Weights of a small transformer language model.
Size: width 160, 2 heads of 64, MLP 640 GELU, vocabulary 8192, 5.51M parameters.
MLP neurons of a small language model. Each row is named by its layer, matrix (up: input weights) and neuron, and shows model dimensions 16-143. Each number is 128 + 32 x the weight over its row's rms, rounded and kept within 0 to 255. Numbers have three digits each.
After each neuron's rows, "fires after" lists the tokens most often just before its 100 highest values on Wikipedia text that the model never trained on. A number after a token or word is its count.

L2.up578:147167117146116121071121100152098147092067095155112100166129104137148106123079162083094126162127205139113089129160114073137138149194140098122164060125169105189130147079111060166144142093162128111107123127123150123051149144110133142046160070128086112167139138060129171129121168096135194136192166115110177133183101115131185154120076129083112109122079108119144128164117117105101148115104
fires after: "2" 100

L7.up134:093119161200107158114099112102139032123102127124125148125104127104113179113152148138170124131104138079110129107127139187123117121103135149111152151098150208155145159164156121129108197124131073167206136090122088170136106130122156089134161065147148152088082105113154143148091161107157138097189127115138129134168130108135070117085103141086118088126133138076151132096122100175170138129068
fires after: "\n" 66, "8" 4

L7.up438:096119104147114118143163113108112056136103109181138156126084182140149154113126134135166064129148150156106141099137153126144173137105160131095216160103104127142198170093132167136149198179110092174153141169133131099120133101146157128100159151144070059150090122148145168119129177081074113103149052033059127159149146105180060145092158119110158090109125123111101130131158081147155148139109
fires after: "\n" 96, "-" 4

L7.up487:091062116128076136112118140105112065109128132110131086112108026107106145144076113118104083107102106130151123125086174134120112125110202044176083141106125143113095159146159149132139133086087127099075148113117140106153093118090143124165134092198102119106132121131123088075110195127157089122168136133136137095118134167112126098105087158079191088059140130069176135124095072082133085107036
fires after: "\n" 73

L2.up161:111156117157086129128186104103118095147130081134122084074107094195118100109104102119126135090068134149132165129121163139144098173110076140127113144204153164111092113151187128140183143134144106122114164174117171137125133094092085147171143162051157090043159112132101136121047046125140107161157123171153119105145134130088155157160161060100165141146154150117086113146067088110185108166139
fires after: "\n" 51, "==" 15, " had" 6, " ==" 6, "-" 4

L7.up91:087119184134151144125242149135111086143146162106144135116125115107109084121152129129122059138066154144145126099101094147090071140154143092162092086136145124111117124142162180100149102088055125110178143155174131042154149114085161129125068139111147148110132125108134158108145100190148138086079132113170080104135099125092184152128145118174081065108093111105132138172098147138155147125097
fires after: "0" 44, "1" 16, "n" 10

L7.up562:146103119116126115115170101139137093154096105148138154120118111094134171112128097171073134132134101123129038149081087129136093117128160118110098085144131083102066118076175177124112113154113088066086083135056140158161169118131146079076112134156137076144114119109132168140180089085083136019156096127098140145058143142100139089073137136068118168123133104153129155104114135163067125105138
fires after: "." 18, "2" 11, "4" 10, "3" 9, "6" 9, "," 7

L4.up51:104052085180137124139154134135101144146105123124116059148169210093060140161102091090150144148144185157106141110120148111161137091140142132127148161156118155048125154083120159110140096114163121057157129141104079132138137183137180137130125098158163161153145183137099135133135093046170134120109121144106155127133136077140137144134101112201083146120131155144093152126164097071137113188114
fires after: " \"" 31, "\n" 20, " or" 8, "." 7, "-" 6, "w" 4

L7.up386:175128123135153152143143192142084121124104149092050097096135075129177141069106128130178075157100136125164055118157148086175137134164142156177147083114179170182140109170149104096156161184119058105157115115114173094110156123088136142122147131070166157131090185101100106148110182179117138060143176146141107138146129166136103148135122161117107101105138156126148167099125113125108082117095
fires after: "1" 28, "8" 9, "7" 8, " on" 8, "2" 6, ":" 5

L7.up106:110103121133074071142165159174113152138130145164122130092143091110082188194104137206197160120136125127137106140171138114099127131134111092145110017088134127154116166079138127163169092183095165090096160085120140183119112121181113110126143143136078094140166163101147115128096150159134142054145167093125158138101167113143148095131198154098157074144112119148117082093127071171143064077129
fires after: "–" 25, "-" 23, " " 18, "0" 6, "+" 4

L2.up561:121098099130152125103143101125157014175115115134138106126122052116145172096089085107162135148130130160162116142105175157111138123130109137127150118094149111159138157167120179101137115188097137146092133121144183114098204155108147112127165191089131066115129111130110076126162122121060076086158139094072149135185109107115094128128102120072090170134177119164068112143101126101165096210111
fires after: "\n" 62, " and" 16

L7.up571:150132103212103124183128125112102098110064180154071094112179114128133118094149176123127116187138094101123145135105064159169158132127182149111108144153148218097131086164185125082130173183174094116189160155188138102149125095159196159122125090139172114160136178117107138106120114125110094094105123129182099183078074149148083148123107164143168124124176103153179158141103122126121196095133
fires after: "8" 22, "9" 15, " on" 8, "1" 7, "born" 7, "\n" 5

L4.up581:174129094135097140113100138120132091120101163108123163148150156123160125165149116166136133131124106131091109216153087104129118124161137108149123158107159058132155158096093117117090148124161050140163161089070123107110158126147128122131132099118121070109140108106128099136182144087087180179172119144136133178133143108111088193091040151128065134139079144159114108133090065179194115116105
fires after: "1" 41, "2" 13, "7" 7, "'" 5, "9" 5

L7.up29:139105163175204175117151122108118034145120131103169105132108108123168125137129128147115090119080197129108087159172116162135067085096079178163155114101172160150127180146161182141149125130140157116112160139162087092141140125119116108121167118151108110126114165139201139113132095087161113117131103105084083155131080112131130119152143089151104082103105142153129157129158098167208145157166
fires after: "\n" 60, " Ex" 4, " ex" 4

L2.up27:115102109191103126115141158119081123150124116156106117100129205096108120139139170129125091133167143106135122148060107053100137070093146115090116120151082234179173097111133144138143159158102149096135116146158088131099113133173149101121155079121142157062106165141168136133163120120176143159086138144063147158189123158108072119077080146182147135140129076169121147088112146125137207142124
fires after: "\n" 46, "." 21, " " 7, "s" 6, "K" 4

L2.up219:103141110154132089160181168072109144101161161097167128064127112102127093153156162175104142173117105106157022135120144084026105124120210112124161152126094183103065115156115099095112076115125148099079131090112133125079137118114156149168149132141127160132126156108094111143119110146058156078145108085151156180189187127129115141088088203120086100140089114106126163180135147145131119088124
fires after: "\n" 47, "0" 7, " " 6, "-" 5, "2" 4, " Ra" 4

L7.up271:098161036135143180054171141136104134129197078062142169105116145144146100133119136103097083078087110104115135133086082134188145159113113125166154142127136085101116129150171176131116148101092152096067104139139162160147139141102126087124094175136127082104143119083086102175156069079142140107131055156188167095187119152151098144165162139139140138133102196095138099131134120126121142118130
fires after: "3" 15, "1" 14, "0" 12, "2" 10, "7" 8

L7.up332:156189126116106098126134168108059113156108109066110109135039080102175111121119099123129101139088141158065142109058114105161168170157097160093113134103099185188162141121174137084116170160113133103184112153082090130149116113155171108106132103077133086102176119143124135095126149146124166162161143110089129121089155127180125100099149154153118134154142193131103151193154092080137179156158
fires after: " " 45, " |" 18, "1" 7, " pro" 6, "E" 6

L2.up414:124153124168172135125102079084090050128150116082117110165141131106152090150120120119126068144122124164124154140085075118102124141111130182143122100120090131107193117116183101214145119097079144158137119141090104155104154090145077165111117132128145125068153070090083121152077030127040152118094113155128182164117142111086123149106064119107140083183207153135146143177178157140186139125105
fires after: " was" 34, " (" 25, " He" 4, " Ra" 4

L7.up304:121092123191095082244115126098132101125161144110065158071143054130163113126150135104169102141063129151171150169127088128121180136170108073112153148128191111107074105199124148131165114087116146086090104146160143078080172143097105123130131142076104100096133157111201189127104116113139156142150083133129135110204116079156117138112127147114161138124142114159132149115132128137180164079098
fires after: "\n" 36, "2" 29

L7.up158:114154150140159198142208150186084160101106160162067065139141124116150132105170122114202126161183142169180146161184121083166110143119080162130144162084127126145098108175215143105118084158080133129117119184123154138129111104123113164154118070152131135168150107146116109120138103148097110106127131131134125131110155146151142111137061067123107091105108150125149181174120165110104152073124
fires after: "1" 47, "." 22, " " 18, " (" 5

L7.up112:122142157079175124116123086133136115126101131174145065120098081077123152155141124100140101105144129142100019153146134061118127146141167112113154162150104192130093140115153135060168119117056110057124188116117108103164165105148123123107125164106152105147183163121132215130080101098116104112097153095182158114133158164145110165082143136076112092126128159102150127113183161165201125113116
fires after: " " 31, " |" 30, "-" 14, " co" 8, "0" 4, " Ra" 4

L7.up392:137107174123149131128168105152141133137107181177136132128161156121090083082163120086136098119126144221064098140173150127156067119108114092119184059133091141105157133133091202082141134134082084108089149130153099081178132165153156133126136155145136048136173110172140139109165131114160128128100163151073079115133061076162086158126112099105134132117051157173129099122075129130099141066171
fires after: " " 48, "\n" 24, "1" 13, "0" 5

L7.up94:064119124154197037190146129111131076114118155186120128147100120135131155106113163164113159098139112146108140086089119117174072071139116079115126130193144121155090091136192087128119155095120116152112091137115087135055114141100177108107099094080146077066121146102154153172086141170144101183154125121159135154149134146111131122124143093142152119179149163100124104117181070095092111130166
fires after: "2" 43, "1" 24, "9" 11, "er" 5, "5" 4

L7.up102:155137152168134078103123165051116107114091094102157118064157193132165126128117185095164134171074082135155077120136153103158094104108107162175138084181162162136138177112164150130105169171125159122167112104124131184096162193162159094130099120115144124153112103148115139161136123156112121132098093072068168123119155139174136149141143117098121057086167125187127112118146094166109116149101
fires after: "0" 34, "2" 25, "5" 8, "8" 7

L4.up302:092151140120104126170124161130121114142190161108182137108112082125208112142168109128153171184099116127108160104146153154090102118131109102164111182109089143118120149181103158143100088098140120079090103159147119102127099185087084064064070123173157113111126132146071111157108117137180163125160168141030145092140143128150093124087128102125115092157132153166067131111138072123127075070124
fires after: " " 77, "-" 5, "s" 4

L7.up459:127125123120193096122180145096110144169111126135109083067156111156132092048139156092171088174125139125139111080162199128113122154145092117123142112179163116158108043113167201132155108204123141085130094155130158106146068129103167146128124162120122086151149147089143105173135140163149128141134130192161087125125109107121081139158120126167168123117170164120105125148168173128100118085049
fires after: "9" 27, "1" 24

L7.up632:202118158133132126113137141159059109099127105147167131153151084132146109073147191098136127132132098128149123129159133110095103171143068141074155090090134157101129153071114141095100124105107110099145088164237165140122200155152143104124154174133096110196113202171160113181120135149130089163139100145155105161168135041120136136159140083166117101139136066122126112156090138070102160128125
fires after: "2" 23, "1" 23, " Con" 8, " " 7, " In" 4

L7.up159:165085145112123118153141143076142047134147093138119074120120178097149168102120106140099043103142146176119138097164140142130107168163202091134120137091133105176174159132139116136115110188131112184148163144121136092140108180103125120145113119086069120127107139138140131124140135165059151159195098107111094111132085171127035122098132124086201111071205143095152110079122129122141117111147
fires after: "\n" 100

L7.up515:134114087109132152104116140095084100117145207123139159144113099105117128161182190160125117152109106200118163094119119130094142138155139114072134084136131174078109146128151185129115162105135168094093050142112152116084155100187147159102124087140135125138115092155163082155153071145127100146090163167074091099125119143084142105077108120084145105099152176109159145158092076157166125136060
fires after: "s" 16, " c" 12, " At" 11, " at" 9, " ex" 6, " " 6

L4.up509:142140088118135074128113129071113127110100101104100090144123151101138126114121134124119092162115073162122127087073104149164179135156152142137144171146156117132106155157179136138149117125142165130130098109095093135135110127138086107086075167158140115142255113171094172129068143117175177125088104139166147106085179131110119163140127218118129167211123137130148102150158143094077115185120
fires after: " " 49, " K" 5, "E" 5, "ym" 4, "iz" 4

L7.up352:153120109143146153177090083073081104137033113087120090105111108095146157127167134122080143134123102128167194161142154157138111171127085132156123126198158161089137150131187147165121127104105090097130135103087157179125118166153126155127120067091177067136102114131115167153139089198137095027130090152132131142151153126149104107161111146131116102132029137127133167143117075108122110077161
fires after: "0" 18, "9" 12, "7" 10, "8" 10

L7.up33:143127130160111107121125104115140138179112160105091129101092160093129167121142107108135131046132168091120133090155114173182148154113123173144082114155170224119170127112133160097100143185094131137156121136132135153099044184101077183109121163163136124135100131120120107095152057210134079122181132219095156185117061072100104100114129142127159128130120122052056146134127134177156156129123
fires after: "==" 28, "\n" 25, " ==" 8, " University" 6, "9" 4

L7.up34:128121075107119112110175168112097123136068110138078075150122154111070126073091125140099138101081157162079129176108093170171145113071082126115062111057180153084141175133155132137123151163102198139157118197145130101127122182118121141146144163095134088128085173097144147201133141145119114148164092118131116064129151124094123089131143169141138158107123164079147159148167148176186136085083
fires after: "\n" 95

L7.up625:142087119163140091189180122064121108127114150171142093072145146135148186101106039120100086113111153105096140073099109083119168135137128123174069152151171101216083172176127098198121138113134105155141167118167162169135150126143171102149146141137128141120141158148123062115140154151119131090174141100122135113144083156101076122118096102076110148100107123145159154068083120119089162111053
fires after: "\n" 75, " on" 11, " in" 4

L4.up286:108145139120157127169135115095130083097099094124048146132089112114143147127127116089168132189117133182121097109130085157125048218086095187131113049059124104116123115073146129142123211114167133089132107092149128100101142080217206125167177135120141081085180134126110138175149123138119124053103188145130110121169124151139076162126119126156156140103081115116201120134107107187164168097111
fires after: "3" 15, "7" 13, "4" 10, "1" 9, "9" 8, "5" 8

L7.up525:122174100124132149151167172094069135119108115166137123096128074170172113057097120148123160172101146110115130142102103121137117157130220109085156105142104080113104104165119129137162125132139077142042095221146182141077144130118095107135130154141126088130111133036128110159170104098120127166162108137114095159146124146120085154126097089148185116133170141169116149095092121107175117122142
fires after: "0" 19, "5" 13, "6" 12, "2" 9, "7" 8, "s" 6

L2.up64:158142113164151097141203111100185089147135127078081112128119163126158115192154126153102132092093074135146110128125161109145188132125111138077097111132127150160093126159131134094160151056158114147114119082118059099156118111126091122129116117104074048125116105139134173144150106055111135203119159110137106137173158168126112121178119176080080129210157122114117079146095134152145148108132
fires after: "-" 20, " well" 18, " had" 9, " has" 6